config.yaml
n_kv_head: 8
head_dim: 32
norm_place: "pre"
norm_eps: 1e-05
qk_norm: false
attn_scale: 0.177
tie_embeddings: false
init_std_o: 0.0606
lr: 0.0144
weight_decay: 0.0
warmup_steps: 200
schedule: "wsd"
train_tokens: 404800000
MLP neurons of a small language model. Each row is named by its layer, matrix (up: input weights; down: output weights) and neuron, and shows model dimensions 0-127. Each number is 500 + 50 x the weight over its row's rms, rounded and kept within 0 to 999. Numbers have three digits each.
Before each neuron's rows, "fires on" lists the tokens most often at its 100 highest values on Wikipedia text that the model never trained on.

fires on: " of", "ing", " to", "ous"
L4.up64:588424555566435535438507449459529408543503510468566472502591515440460539590598462424477460464510511517576433444476555458533501532520576477574452505558491553491456457486544441446458435458498516549506441466543523544479417530469504426517485521515492537468411526470523555688483508489498442457584475563508531418528428491521524553568509545537452486441510446447457516543531455504533504496484
L4.down64:463496615421544444471461481569519563486525441553503540483360522522504571424375530522523494473562482540436523533537452440554420463567559467516482450466525479529581614486528458583451564576470478571532518520527496472532459436543478638472466464518583504459511531562446422415544481474591543582384477588542497514420521466464423473444506520481462531491504492500507512447470468425498566462465

fires on: " m", " appro", "ro", " km", "ele", " incre"
L8.up618:486483506539568480376554518439472499459570435477397540518483470537472548586518576405528502510494434537490504478532468529549489446509546538444482529503575511546486563538493516437356505470492507562550543411499583510549549509444530517498490477522537449511479497406468468490387444534585469468463468472538580578539364530484425428488554557427419529636474437423512521504456520486606455490435
L8.down618:538569447425542469553459468472476529492468509481558564492490527514460509552539464485456456534487455363525430565502388585493479462466492463594577503436480437534484485472476456476518463471433502506425627556519521428551460558502601514451588428445573407502462457560498455526461501533395522493503533506437503448671464493526475511631504579478501588516480483580498506589586459506428538457468

fires on: " the", " not", ",", " ide", " \""
L6.up303:419437530486457398551491516549513426505496541558505543479550539556540427600513511503545471526394574517563475552469499539537448469529590472497484407540445558481446570444452496529457508516425555429518477496431394528598527469588488480496511518482576492586426497464561518535534418556521473487479567530361482495489483454479462521594511556481513517470532424545428504567499489534488491545375
L6.down303:448420467599440542507498577413495504486385496378541504505547475420440467496559489511457453462599403572443563514481506543525498491481454484553502488434537540505565402560524516481579517454463536433539472526509447507438493534544593513566566485598430524465561505474534593504516532460545466562482501500436621507492520551532442478452457478414475448464425498552499547446448511509505470498532

fires on: "1", " (", "7", "A"
L9.up596:431624471522491433511497546394515485495515508539485447533430559482472454464541363578582443559483505463455515493507579451431487513426548542490540524523508435476450488568439599512514407572557374469446370591488544505535508568569549497450606493510528557419510503459511503435543505488499500530562496460400525515576524495503477561532548479553562518537559484456463427405529551469552485558493
L9.down596:572460538605550540540510454485494436531619505587581455525567425475438564559438498551352514442499497556533600500516400511498505475439515561511482477427485555541495548427595483515510513480514553357428558478522542570567424489458514516501439543478418490536479529463456492538516458460503500525570544494522554489502430432418559516460451638459437549534455517511497512545557475506481468490462

fires on: " dis", "est", "is", "as", "et", " f"
L8.up342:534496526445524496542468402468542401526512496477435516454569516496494517463554471490358596553406476480466554548418504549448413476466422472567571494457496556464472501517455374495471524543440520547434480496506419551420569504473421408520468555516401479445364511536555510566509489495431419511481511550499444534524478496449470507534508504446532510418492474489533474484512511433582440509485
L8.down342:406529377503517423435522539506507504465563489489622579533521494537487464585454460505588464447505574478542460500555527444585487497526582545430477496428464561598508547393498642514472424458461477445516428498523484514623376482547584456421509547529487494597549485502454434456545495505569490469493547476514511484508513590475468458436462473464541504438549459520394411525490539497457607478521

fires on: ",", "ro", "um"
L6.up133:473512583521640492516455427522422590531527413513472490552467538528454451523521474384506433494453575516554458450488486526536426593471522567497398428516560517513516514492524486502495517453524522532547474489461591572471547554513501570512538431578463530501416551575554496565532557515562512447495520486444464456476532458483444507428503517540437544585528486491409398446507461400494504414456
L6.down133:603573438490450520466542531515508593528467550512469479432544465505597515506564597482403535505627530464471500501454475575446537405483422479509573511420563485450527546480438421530452552468491507495485517473496501395557424487440487470446521570455484425539533461369440514494481525427431427465463479485504501472498477513511595484620453549451519543504446498549496571586504592573534565511513

fires on: " b", " se", "0"
L9.up438:472435559485510459518557525385482508440527521423476429516483569523479551510540508404518569475374508530518491543441445568430460639519499466501411536528461503390512490483492537469603529444502524456528472561512480434558494435443540433467422504490484574504497559540463461535498490466509459534538560549563494428488593557473525479538555516482545503432447396552572584480505518512474520537445
L9.down438:461519481439519471538508519512501451456489601591479538520497513542474414423398527502512439518532575502506482519487546441538612438446412514572519452520521486531568493558462417501489415525542483547462519425442525503478460499361504531557499513558460445470462488428496538524621481573464519538412535477444553570530444567534580526449459571528508417552465527490507504568474412402466410502485

fires on: ";", ",", " |", ");", " Jo", " K"
L9.up602:495477555404489552551534504542569517511528551548489428480574617429542527433527475436467406472487496582519532556464518477584466512538545623519466482539479568437548508460412481618501418511540557503519428545389557526504507513550557550469526457526489482469482493416562529420417501543468487459551483483469552516463515454506496412539491542520536573485521488613489582419477468471515421442510
L9.down602:544503405558492462476457447495461547484425480477394488374551505537527494529555477472485442511472437393536411407501378454429494483466455583550526476530502524572556446541567575505499687464482528570608537606562508588434387525486485506576547528494504583494461488464488410513526547532504455523438498487461499526498519483541484486528451391529500500569599536460436438480516469462478507558509

fires on: "1", "2", "en", ")", "5"
L6.up630:574440509446499386450472526390413461437544454449497535499475554480552479497513429456493494555549530474490442575465453511518490596402540444564508450565476572524447525584512463451504463556463432542559431487556484524555375499555504340492497531523477457419541552504506463463539484467572405491551451522497480620470533533502457520593461489542533449528465589480482523561505541454470600452447
L6.down630:524553498517528621578546494521541534511482369488523427530506491488543530459561510533548517405418537525503545434563576514496525453553474528527429496400474482562500546480484501574550594543481560477447622478506563538450575443534489669452465444530486533586463539427506484540501498483437590513474504476413465366501527507475466483479575516494470525500480421502496449448515472560534406486525

fires on: ".", "ace", ")", " States", "le", "M"
L4.up318:439485545525530526499490519461474478541481544431525563465501550467503472449580469502506427491497527464486461366425514478463456492494392512520455481533487555511512498348505466533440545509541492516402512530540343477541503472481521534469522459533503442418519482486519487549445580475532528586465533474521517484436437437393568580526642465503556540560504606504511540528625549488572508465523
L4.down318:562507538474452485536562457470463552418521481546543485562569432563511540554425455458507532475481463495571518529621589484601488540553592526473415475539483441431521511637530532483525495500492434534500546448443591632453512516547491424519506516462481515495477603512493486469475479454489413491560487550457467477586505555516463418415491497527428536526527469454485511447443513481422479471414

fires on: "s", "p", "t", "ot", "b"
L4.up514:431482439469441500412539480597563514445506534566390500523515502479468481496456521541470536401507516498454540517412550466541468474451603459513575476447444566495500490536427487530546618509512487443435533510557513378573489572503442432439488563512568585457496433589496520524541446512513550550520478488534484518454547519405560514441428595435466535468383450492591520513531495500473521473506
L4.down514:431484506560465513530457462478458496509484549480508589480511450528503483497538593448492512537553546462442506621539509504507483462628475433475421485489457580468522492490483519436536447510538566402414491537353498477413557507501544557522512441481493484541620494531542582408452503464453488553471421555504582457565520485514438477534562430590493544537520484616444497417447464515482522498518

fires on: " for", "v", " Med"
L8.up136:489563449587518540455532566428512446449517438502451466500548523591458452395556484541447429539528397564482522457486506450542480524543495456423511469395508458596560448472588435547547535614518496474516501527550461429495526491526511494464483457553422388445535503496571515523452470459526488513541546545542539599536532417453528451504449501493426463528607475513444432455568485560630477485521
L8.down136:436462486479506515542521413484494458446380571460551565536532559450512503498524533439594573407521607496457476533490525550551477498598391548525457536618502452455437460405413551535414499389503555405431497404465469513449441416457536535468462516494568579554483533521544536511569484504512597512518468483506466546498433505525489522515440486556511442412489544521518526511492454466515492589475

fires on: "t", " relig", "ens", "rop", "b", "-"
L4.up335:587498573537499514544559538552612563347495531470386565490540470417545469458384585578467469582527577553497442512529504526518448451485556476540506439559480550547560520446522441513443480500483440450421514438457575424570499481496527523504526585478471525449381474532444403532492448456493496494451512463561523469440496468461523424522556461485453480554518427475567498525526457473459515488476
L4.down335:500468534500450538510435490555475481479556475500603585523454530500557467530473422388516456459541456554463476552499527400504557508529457407547517408436481495485467488532548512454504482503488458535519492519533404511498490572536493529466535526473504449493514481461471606493503522531529461600485465549625671363546529562479523527435494548460445470463440538529442508578487452514499503597454

fires on: " ", " of", " to", "1"
L9.up587:528467456548448525438576525494523468451446611525490514531465515490450547555585478514468490507430464466502406364565490506544430546459436595589454483510503574503480534468595513502532558496480519472440511404544524550499459492515497479555546426483541476463590504525386553516467467382567459590476433541500577525524433479506459448516551548532471414530480502502466514537577469523560502520572
L9.down587:509509454503510407456596465458546512506485475458520416464414497445480489433494601549449536473549442514576549520425552494582442410444588518409533533470486527493489487445486595494466577519461569589521551579431429509506448568532594515464562476467562511493555501530535420460491508581515462452575520476490425426497529541503503518509450498602556451535473502602527532503482531533449496382390

fires on: " for", " of", ":", "-", " awarded", "."
L8.up232:438519526565472459509428520466499481465483463516473474458466453444579436481572440495530454494559460560489523520518499451471503533479495459444425408493557534539509511481562560498518540534550408471421506560569493536475600478534538457472502478491481468543453403428519524620549426516491562490469506575471500546436521482418407474545527536472401432483488493529417421502508495524509525553544
L8.down232:453501457488555435521583464434570548532428588564500492396553506521430518425530549568461456463456447462592396522424522506532573480493457521490509584477444375446584509546498558557438538509506552457475505515518495406461438525468497531445519467472499526422564563534518510402489551536572472466524496479463485451547496461612538518515513445487511470450495590552511624504474600513477460561475

fires on: "0", " med", " mag", " techn", " indust"
L8.up462:422538553573481503501463509594486454601524441490484477589554466472481555520537574525451459489431495481503485520456462481523449567562466525478412485457453509419604552515515498412394535539410440438588407525509545441473529448497472539444489514593458563460455463446506507413442429486453524592544617523524437538549531460519466476519534428483509478561570472497589565597564557506472502562548
L8.down462:598460466466502492511474457528533450493492467563662499506502440459511546487483521603505542510543600481537562448524446547498496544434525512532445487560477404506430558487483544497542441458472552527441586458541526471647443622515547432491535484419539449365533526490461474617470510514557535512453441430493441400503522563492504470556503507538477471485503536554501490420433466471523540462444

fires on: " York", "!", " League", "ious", "ength", "|---|---|---|---|---|---|"
L2.up133:527459517502492430534476466504489549471425542531444512538528547422465474436494478554422471600369448467568524490530550479436437489543565560447496500424523492596449575499528527574539520609558578442421511529508481583464450398493407421531523519551594527514435508546519467484535459535485420484528436554475667450435504446524542515531496468545469503487545481470439546520535548537463534515519
L2.down133:480554480478507667422516520468531474518614483480502492491448494547501540580458545496556534394589540546440468523416433474549541534537458454502506502577524517390540492485459468443486468416445465487534456478507504390521502545498519616472445500411403518489571442469560544537462539478528516485481636514539303543547506568487491491507517454463548533506453510526547435481483488481542407499533

fires on: "os", "'", "s", "or", "ist"
L4.up461:434535595455478463445427493502397470461505461424434500567530460469518568450461541523547527510550527559472428570489615512587523537448517469544499457500461528471465488508530554540487509505493465430452560461418641451540402470489590456609535551552576519426522452576501495564483490460511421496582479493541415502498536525513442391428532453493499553550544441515595482427457462505524494501452
L4.down461:531530431551442495536536484613522539575562426598535585552515578461547478496428491452587480503486497465491500437520511473390462484476458492482516446406542531521508501516422516467601528541484509438565440500532456536482513522509455481488486465448457475607552484487561495456437472602418538452487390497476487549436482488483445618566475533477564515459549483487494516566549499646595494402582

fires on: ",", " with", " \"", " ", " help", ":"
L9.up595:529625545490454651528529458425542398519492528474431562512497504490429545577540506536406464500469407478452569496466535474556523374523473509448505516503508408515485513418566544522495563489476519486496477415520520476482429489472516524554496518581534507522421449490557507531524422499495466484561509428540568546466480521560600494448539476517475524480605450437449608571441518515476439551471
L9.down595:401470522450500415505467554478511503475521544417577437452492582548546439529443495493562494505585477466445535505552439596617433591510471466572509477495479553488484469568462574450493485555532511538522581526540504498406521484568506461574527555505449469541510585429439530558483627425488463418540493481470467563587524457560388499547513560515478575464470457555518473473434508464513472472482

fires on: ",", "-", "ar", "il"
L8.up306:500471506488527475507487515454491516474452482626492402450516537500497494520478447500483461576456489521543550523535499520573418431502511562549454554453501593543469527485481555494503437479586435484532448520524493437457549486536552509539523526432383487435532512534464615556458563560551547417499544504484552564508539572426377462473564518464493505389445408380513465522528579443586520496427
L8.down306:604466424502546476534532515419541482444428484518556523485549503502364477547486508530479552468455532536556478490453479481527636438438454500489466460504524420576553530510562479545490479451480652570474580461468533521560421473514479533504483453500520462525454529444515455437519423437473377629567492472489356539454526443571596493457474535529514447505486551548525520636565534513437530528575

fires on: " W", " ", " H", " F", " K", "H"
L9.up480:477446454544472496497490545517517526520431467542566573540527502583498509386554408523539474527546425511526558477488445496489436431570469466517422441507496522589489454418480477575498497477415579524503498500502425502535471506478510450417480566529443531486516510492460431510553384512502459573428429397485379560486489492543495462529574388637485561541553467492533620447468427607570567527521
L9.down480:515620567446556485439520539457422431451549507516547391500527493499544463522494532579516532467437530574446523491532490504536528655470549549524565586462508467541495529452484509532449475425497517411450511534497530525493480478551546536515555468440535441481429429502538571514488505572418517528606492489514498591422486594506504540467483569506483446422439474487570385493469550452431456531491

fires on: " |", "al", " and", "ot", "erg", "ill"
L6.up108:567477482480525439525505460507540528471438496516465526521533575490437457477513454435503527530489438473554506453526512626553419462505603486524444507492587452465429522459510504566481523462482435457502485475507571439599458526411443468513509513479450475478442499474559596549514508580419502456444421475556505422500466448516494510489491422594511610514454475575544485503597500525544617463480
L6.down108:514464458554428528457509461452502438490558436466523593520422548502486465522462510513477598467487558465453530503493510485469527544535443520455479477572362494553439484573396406449585490485507510496461582487564516541505494421537478551459579486490487531456574474536486489482626542428538525476487431458478430538507538472421471510503470543399562482555572466466567455495481446469483472610598

fires on: "0", "at", "ent", "ap", "it"
L8.up352:493461557521567452504557571422556555623546444476526425524537530563421566589484510502524464505431556470470542410585567505484537509461507556528466466501479487438458475495477550500441556615523505570500426485532458554468422517455477562548470496457507514468462574566454416477557527513628483488495451337450543446513452442485451481532555457556477540431446548469546514551493583455523520460509
L8.down352:509506479441475441494472463514509477379510504530485573491500507473538490484501547417474559417426543505495537605477415494501487487431425495520568529479519509447530464506372558510592490411438583471481442575525545428528588549482545484505486448506469543495513488447581498477512514472513529551504466508480600495655479549530415515473476551471447325540442487517446512572523534612490495489448

fires on: "im", "ull", "ir", "all", "ima", "aur"
L4.up637:548464585543525496481500531572460444461443513475611496562411482450471453540505546562577455576572477457417522464571465515456444435564509582532483471603438450452546391539470542524457547467508500496485618440524526552489472497478437400484459419470566457460509544509485548491434615519499467512426455529544468462469471525463516400572560466570526547499482459506462504467518535485465581571499
L4.down637:498495495455501515518531506458519463568511449554481425463558471547495509483523413505402480463495429467536505471550407419567510551462518370500514476523595450568530447486528508494455514430525487498519451490439435471551469549493522539499524572597481518599619539466466557568566382498565465500528569417481556547519488584549514562353434479509573488537540557483461439447588456448399495464450

fires on: " from", "z", " Stev", " using", " Jean", "ame"
L4.up625:498503587496523624430438435470450430574486561514493441489548544585532407519528448524484514507517497534569507540473472469489524569581577479472477452464526507539539462479459486610476498570596499464478459534486539440465553497407436512562517509413424453481499507373524535509546499487460510436568634490480464528474456445518468462487563513557485487514517512396459539476503441536585485473442
L4.down625:461484428585514395505605572505497528432530499529528534500534426467469614500496510500521508504524420457434457477507430497526452486430471552530576531462447516481461548546483575468510489447519490534503529455495504537592460479625530514452417517521509493517517481588508426533481567501513511532512412498458536443582564486501530551406509505412481459491438487582470533584521549425477530462542

fires on: " \"", "\n", " ("
L9.up112:437471540582498477437475430488464462526426473521591568578528556508558465526560462553457567535498427535473526468579495518496441563526548549496442518483492460506507554506454460611461572527493489535543459552348437423614387500545508439452485505591485530478584508537419530428421513454504461516558491465561489608467432545508517444489523403413470526511418488488472423535444543539495568510438
L9.down112:387543524481450482480520440514527548540499496427694571578481473569516592497477548536573504553538452496470527554501470471506508481472476477477539513412519442514499418576537381507402486470549499426473489523538430422469465524490556405504500523556562491523476507450536503576488529498562437574493488484481412477482521526529567463448537554612455480489423479462570478502581550567500456463463

fires on: "==", " F", " Found"
L6.up197:480609550519519565433525523594489557516483481552497465450586606435539484493493449493417550505635420471474607407556518543512494471570501551450502533545497464502521498436435368546483441524495544501543384461605496591503550577441474504453455511441456521601518445528509571536443507531462523501434532548480575464545487422463583514421495389494576588560489487509452500540508545486442529512444
L6.down197:573448553526492492626600465442526451553532459500485605567430511538500529503457561521537455514503611552478446538455497447506550492453526533471517425506519565457468486527524527558591584446391438451494521547458582409484496429487555538571538450572525527391463536461499460460468396514511489497500413472492511486437518460455502443577469505478480422465483489499505487425562562559637391456560

fires on: " inter", " music", "aur", " cost", " Bill", "ert"
L2.up563:461511463560512545483503645428537510503443427508515518452478493437511485512465539531455524537440386556508516494436491449507466482531460558466483547441458500475498451458563540502441502445579607608365505480549406399403417508452457494507413525384456577519532518568474453563581539562519520490477478509515509412514465521556439469485548450543531590469448458542438512498477499427576564529435
L2.down563:527522526451513472515519353544472506493509552489462528575578448520547492504500446470522447457508534439493460479521485542562520537468524467512479473555507467509447553573468424545580492570441405445573525509441510571562631495526465483508616521593598400473445471415499536480413508477507523495617516531482519544460502470439538547507483530455451452485504502450505584471487547508358480483564

fires on: "is", " His", " died", " dis", " his", "et"
L6.up119:502525524494436455567547448506496567533528456486477437509425562549464467446494475463512520491491538475476628460548523508563486409463537610624505451369532546509479426460382596514509526498446596515477515496505474482537538591465475411385449506494452488499468399591496459551518538522471512507560524541477459511501506521522449497558459535498489602482536575482532488538415426475579463555513
L6.down119:498587430493549540546501552462620465455500445469452421516527449505529486572545510511398468523493519562484583550476442509558445590543535487585563503431524579456534536547533671498483492471563489640494505501460486587537447485504565469511405474552375422545432463478438473511563479483538445506508518524513545452501531443563468438454522535492548604515527469523476476473478479502492515456452

fires on: ",", " can", "0", " –", "/", "ograp"
L9.up235:437482435528488524512557421599433499534492486546482409546517584594475460432555442460349496513489475541621484478387480529494445489453462563506445480523566474611533556528422521508424540461495453495445513580582479444486490515492528536551475508527565520536514474511460517399515488540415492522539477430547564471534473570470466391536550427482541481580565610577488496491458449507501532490436
L9.down235:538520486540538568583471462432465573545485411373528506554453552524505525558456464565547459461562495479442490519469411466590587577599456494535578526469511599423435425483558487480529470519549455556547408444538465514537521523584474487508545506411514469463480528530557428536454476503451503525629558459448456403513572487390514492366542522499506482502481478454429512488430524484479545545472

fires on: " (", " \"", "f", "-", " un", " Def"
L9.up104:446534516504535535537415495449585544433444499547461536522394531564544461501531494516463443571473514505459535490556572458483502490645612464480491513412560568541599541389491392449560480507541545501580517578488465483540573452432527550433467553485504419555531538485480498493530455481412507518475501421553546438445508511484533508531535380507456539512568481425519572475425444470550522490449
L9.down104:424535556515380529555495450521494495533479507568535537533446439487459552641429486444561452500517599479415543623495553526465488501557381446501514486451526433468458498545534477464476479496419453516556562444552497534418521510531558498446495458546462459479541524494505597566366502551518546453513560491499447599459444467538413461504606487527530392509433556512534412440464459540619562416510

fires on: " (", ",", "1", " years", "5"
L9.up501:575499551525520500455410506411542444503548458514516568467527566489499511490509413552534386561532480496460411538505517412625592564499507389521588511457468555491402517538547462539432429479400418498600347558518446428565508440580550460546530525522503531476572405438529480392514481451466522489470496473479487486493452576501436489621444533448494527547558549457497471489484548513503516495468
L9.down501:407530607551545505543575484548518529551532493470412430561565473475567526507430470504461539472608479545401555490514442497416538500484428522442477462475556581441510439488484550573639522548562488507453546442453508513494476472430417534391453553445465448508502465550517572579451434511444581606474450492509532531590499451518505503387485459565597532577429461473484489495600513477524496551444

fires on: " ", " to", ",", " Br", " and"
L9.up280:539509590494509666637534484444500498489403549526490417584517470602427485468539437566492477501590497518497533534502508492528452419504482534514526483514548497522498488439458475513449532504506489536432528453534501448544558531445584530489439520410463578566493590536529548554539517524515413543388557499547544526514503496461475596395411532561508467509455457459493394472475485490539454475576
L9.down280:492667485525462501420440476481486489474481408496577508441501388478523450441421376544513474517533536533573543517520362547480521533499538535607461493500513487480517571530499653533496481441550520506550528542482527487414458484487493511491507490568478516509473514555398494546559546514473453544540514481425387558522475467506544464491509552461477617493483448568640434505533396542457467548466

fires on: " |", " and", " of", "h"
L4.up530:446443464529480519463460560480582538551481535577511505501601529485465463586563390509548440501514554544509581425542441490528434562435444476461436451471486592484511554579460516524455480530457504485504422507534457413612455553470436413590489456503532415498491536486547499411514543510543500460544483554439479414485394483550577477463475518463532479468524489505431543518423444419588518471421
L4.down530:597539448511572477504616568541461492479537469456465578537451454526484582498467484503569550424495449447418521481471545503472533566528547534572522453499444480468451526420513420433580537478487394468432499451532498535414480539561539524448566541522469570431415550526495508530580564496393491565436540436521572549435528395478479420531427525443501413490493468530461470510521440530445587573479

fires on: "ings", "attle", " goal", " loss", " election", " attack"
L2.up314:499509480591461608567506433555462553445569549571475471549486448491457542571483517497560510480469522468396514492486511484497610551496421535431499556426462578489506424471539551519440450413566563506427471535539462587394451392506510486513493458436483561528512477451414498575465537488518560493467521456465539494462578424458576536541545471508515439510497361520448520510605527444425536572418
L2.down314:535475494402535319461513559433553491507448465449528444488502485502557447496551483510444535493482514582536457488488462522485391454514640441557523482557521464542567543526465425497542582541468474515549538482502555428606555545470458480509542518430503537451495516505573460450516422489478470519481458522546472489597463554573483469406545483467499579448446611495483511568446501529578422491559

fires on: ";", ".", ":", ");", " |"
L8.up627:461537572477533420588501613406508525455382504498457474571449504490528452423471473533506372499444455499413547530416538422554453497472532435507503481467631547498453583428508601503556535495535480505551404460550435484576526449501565418521541442533481508454481450448560525472538490543460494484521442500534491529496451514496446518506472489558425513628571530567518507551548530467543474468552
L8.down627:466510393450463433562401471453500592522491434431572546512517511467473490565615421500536491495460506499480567465536430512604484476586469524506446521442499423385580480587536532612475509472550502519504476545472458522390423458492496615534533488500525504454456489412475558506487444576514445531524493586555585452411528526610462433507506455428470494471571468579514444536542483434519523563483

fires on: ",", ":", ".", " ", " in"
L2.up197:513535572527419510501452499514461512550483463505473523446439488443531431526467517566559443397464492504481400447525537443567494462456496498534462610534562502563479541527470489556484574481476477398511477445512486593565592518449508425515471524525513455542437428443605484547570496570467465502474491495493468409557587470467425581558551540534518590524456505613466522467435502447518439567398
L2.down197:478520472458538414497544491540604528357413401620465459444540533502452498451527567481477529523555488579521552483518488495541457512546480517406525492482556438571372469509480482480563562554487496617539416499535609479454465493418525534456554475447546578517421523532471560441507571437578579486429516580449487544505489495599512449521524481460484452499489507560432472478490423444502461487504

fires on: ",", " what", " addition"
L2.up634:416567623411483544453498513538511509532607479622381511568471516416469455486454485490574474484516546545475482514484564516482509504468526492466566455462487503504330477578469441561492539598513508539478505471501463473511478477443480554509545544565622548434428479563514501395466513539541429540555513555504443542487484490481521458533533564460555510414474438494485525504409519456509524423353
L2.down634:461504479420570444524462555501466576499453361464504388530623517528503495555509569444467395454456467533530546526486486451596585493543469519573448555437560472428476474484485457572549549436448471475479446494490477481443536534485465440544548540543453546504494528497531531561459546453489508494459565592431476523498569506482484470478540620505377441530530520588420563485563452456543441480473

fires on: " of", " at", " for", " Preceded", "\n", " still"
L4.up417:474550541564517433605561436538578391500443499491523435550518506500432501502529464537504474479458484498533418516557513423538431455522471505491480444493564527521589529536435413466523513472474541575416546555457520486511514539452535429498426472439526524434548475581512457531571505490524476563478524477542559536531479491427522406429506553545441417467520514581480424433536504411352523451505
L4.down417:500501467482412560476477538499494613501477495524558608465521445551498494607584520457576537497465442454544583458421486525445544479446505524456479508458470363509425490451513551523505519560524444395581442482545474544498510503462484527466545518528579488534495521452434479507382475539496458443563437550485498452496559488576414533517526479448547548537490485507462536526525544536622486553544

fires on: " for", ".", "le", "ly", " as"
L9.up607:421494569509590528411523533425482413555514468425437479494441469553410487458563444569515531456510575507544438492451475529611469515494361476480488566426605466520545557512466595552437504576465424468529461522473413471544495496448513543430510509461456528461529505529531475415496482501507574503555481400589535524528526474568561454462550504438512517496449463512564498490553476493557448478543
L9.down607:490512496505407401445505387491479545504527510431530555528447494412528499588571580504499451543540485569517538505463565473580446512572565480443481474511432512453495508549488463454523479403572511413543445504463439623423510534486448545619476508526521448566429475474419515580495520480491415447515542551487484450562420615472438508536534531591396515525517460570455542541422461500544480498461

fires on: "ey", "at", " Mc", "ob", "Y", "el"
L4.up224:587455538508530573459513536523476519526432503539447518449531563533470438338511497483496507513560482474435514575492515496475566545450480534465409555500519471528520482482555464469417549476600517541507533506495429421526498499493483491569511538452428552613563563449432585595525481503507511440441481452476485462534494517360574688539518438472491526442508451463425476529428481547524481522564
L4.down224:460566464499539500525538469454488466504504551496621467570493411479542533630539517494448483518458467477531531477541467548494434480517579468565524490503528520462502470442398542511540489460456479522536405507505570625484524513475497476462538429582568451441392482533515462408519507441464467504532526516525576465502559503655517334478484570478456495564541544514542500527520501383561466482436

fires on: " At", "\n", " of", " With", " at", " under"
L4.up630:471524464526515525477539507501468439449481493502483519547635470428497535487610454571539498516544483564450497549508475454551551522522463523460491432491488536478529519542511644453474467491544495585402479428578475492568547471538469396532473545480478559443384549557514460446462580462478499476620503501485473498518416520495590426516583557433482470555572512541456494426493551447566444474486
L4.down630:428392432555386542523389532489530552484544509471515593505439479532494576493413560522511483431446487434566479538483511512443452467589475444504400536471518495480412565496462460585581529585540539419537425583451543450440576473475505539495548428453504467506573462521457510532547433529505416568571507513485576481514493492519507436575451505509521516505533404487483594561436462545561475494541

fires on: " H", "H", "History", " vol", "g"
L9.up190:477421513545505397385527545395515493506468391620592462567507585506482545459503483522479506445600578405484511496579478393558497455535507487516491441509463525478456521550503553500463493494436528506614447496483476522604565511539530605530444563516503506400513465535501550530557522510538539502476492436519365546445498495463517588510485517455456453530495474481415514424420495494489513460497
L9.down190:528550508404580605629519463566388496576423550504379526480452473512483495462600574502568493530466464554400475501459596521529563517500506490445395559530467561565465583454530419526471564434534532427368499570507401421517442471492518497548539440464516493553488501588496539502470541543558493485526454457509505479543497480423533446438408518495452496504477495445475442446486522461404574478463

fires on: ".", "ob", " l", "at"
L4.up324:622421543472483615505528505495458446461462611540522474448506591444559485399491522462538470522497489527524412507518497436477490518537514460420536477542461418528428457480550464478497572497539431431485570513507535497449517462458545562464548532461548559535492675522638583433483433434477476420476524485453536446484540473516520492445469553502427479489486484404551525523541563427467474537511
L4.down324:386573467500566349524481497520541507548543409524491503535479438514395526595510429522468513460500508479475566496541525546509538451530468553612470499485498650477546506538475541503495459503504533555512428524465496534563502540553463388556447421530459423500554342506374432544509563487494526567519475519491457542500463508490492461582529393472528513518529569535423477526478460534542469469466

fires on: " at", "at", "um", " a", "m", "an"
L4.up542:441518422510499554457492529459531491490490492528484491543551494473563555482524426534445553456523494597431479528483401471485456490526542468544522391475503465488560447520431492516528616515544563429473501443460507561476484536483462576460516474503383386528498539476454382513450550471542515524543539578517489515432502541554538612452449472550438481599423474478534528445467463491501498543518
L4.down542:566455590602462480412545529550502519519550526454516515484403508456453525550474605474532432507532583506455449492524591485570485494472501587442492598528467486437451522440584471522492465593569489529542456503474513460473489562526428396567417539464566508490540478491525535537614398502528453447487500489499544476596483423546604401473513484466529498461469541514453492512515548483500509511447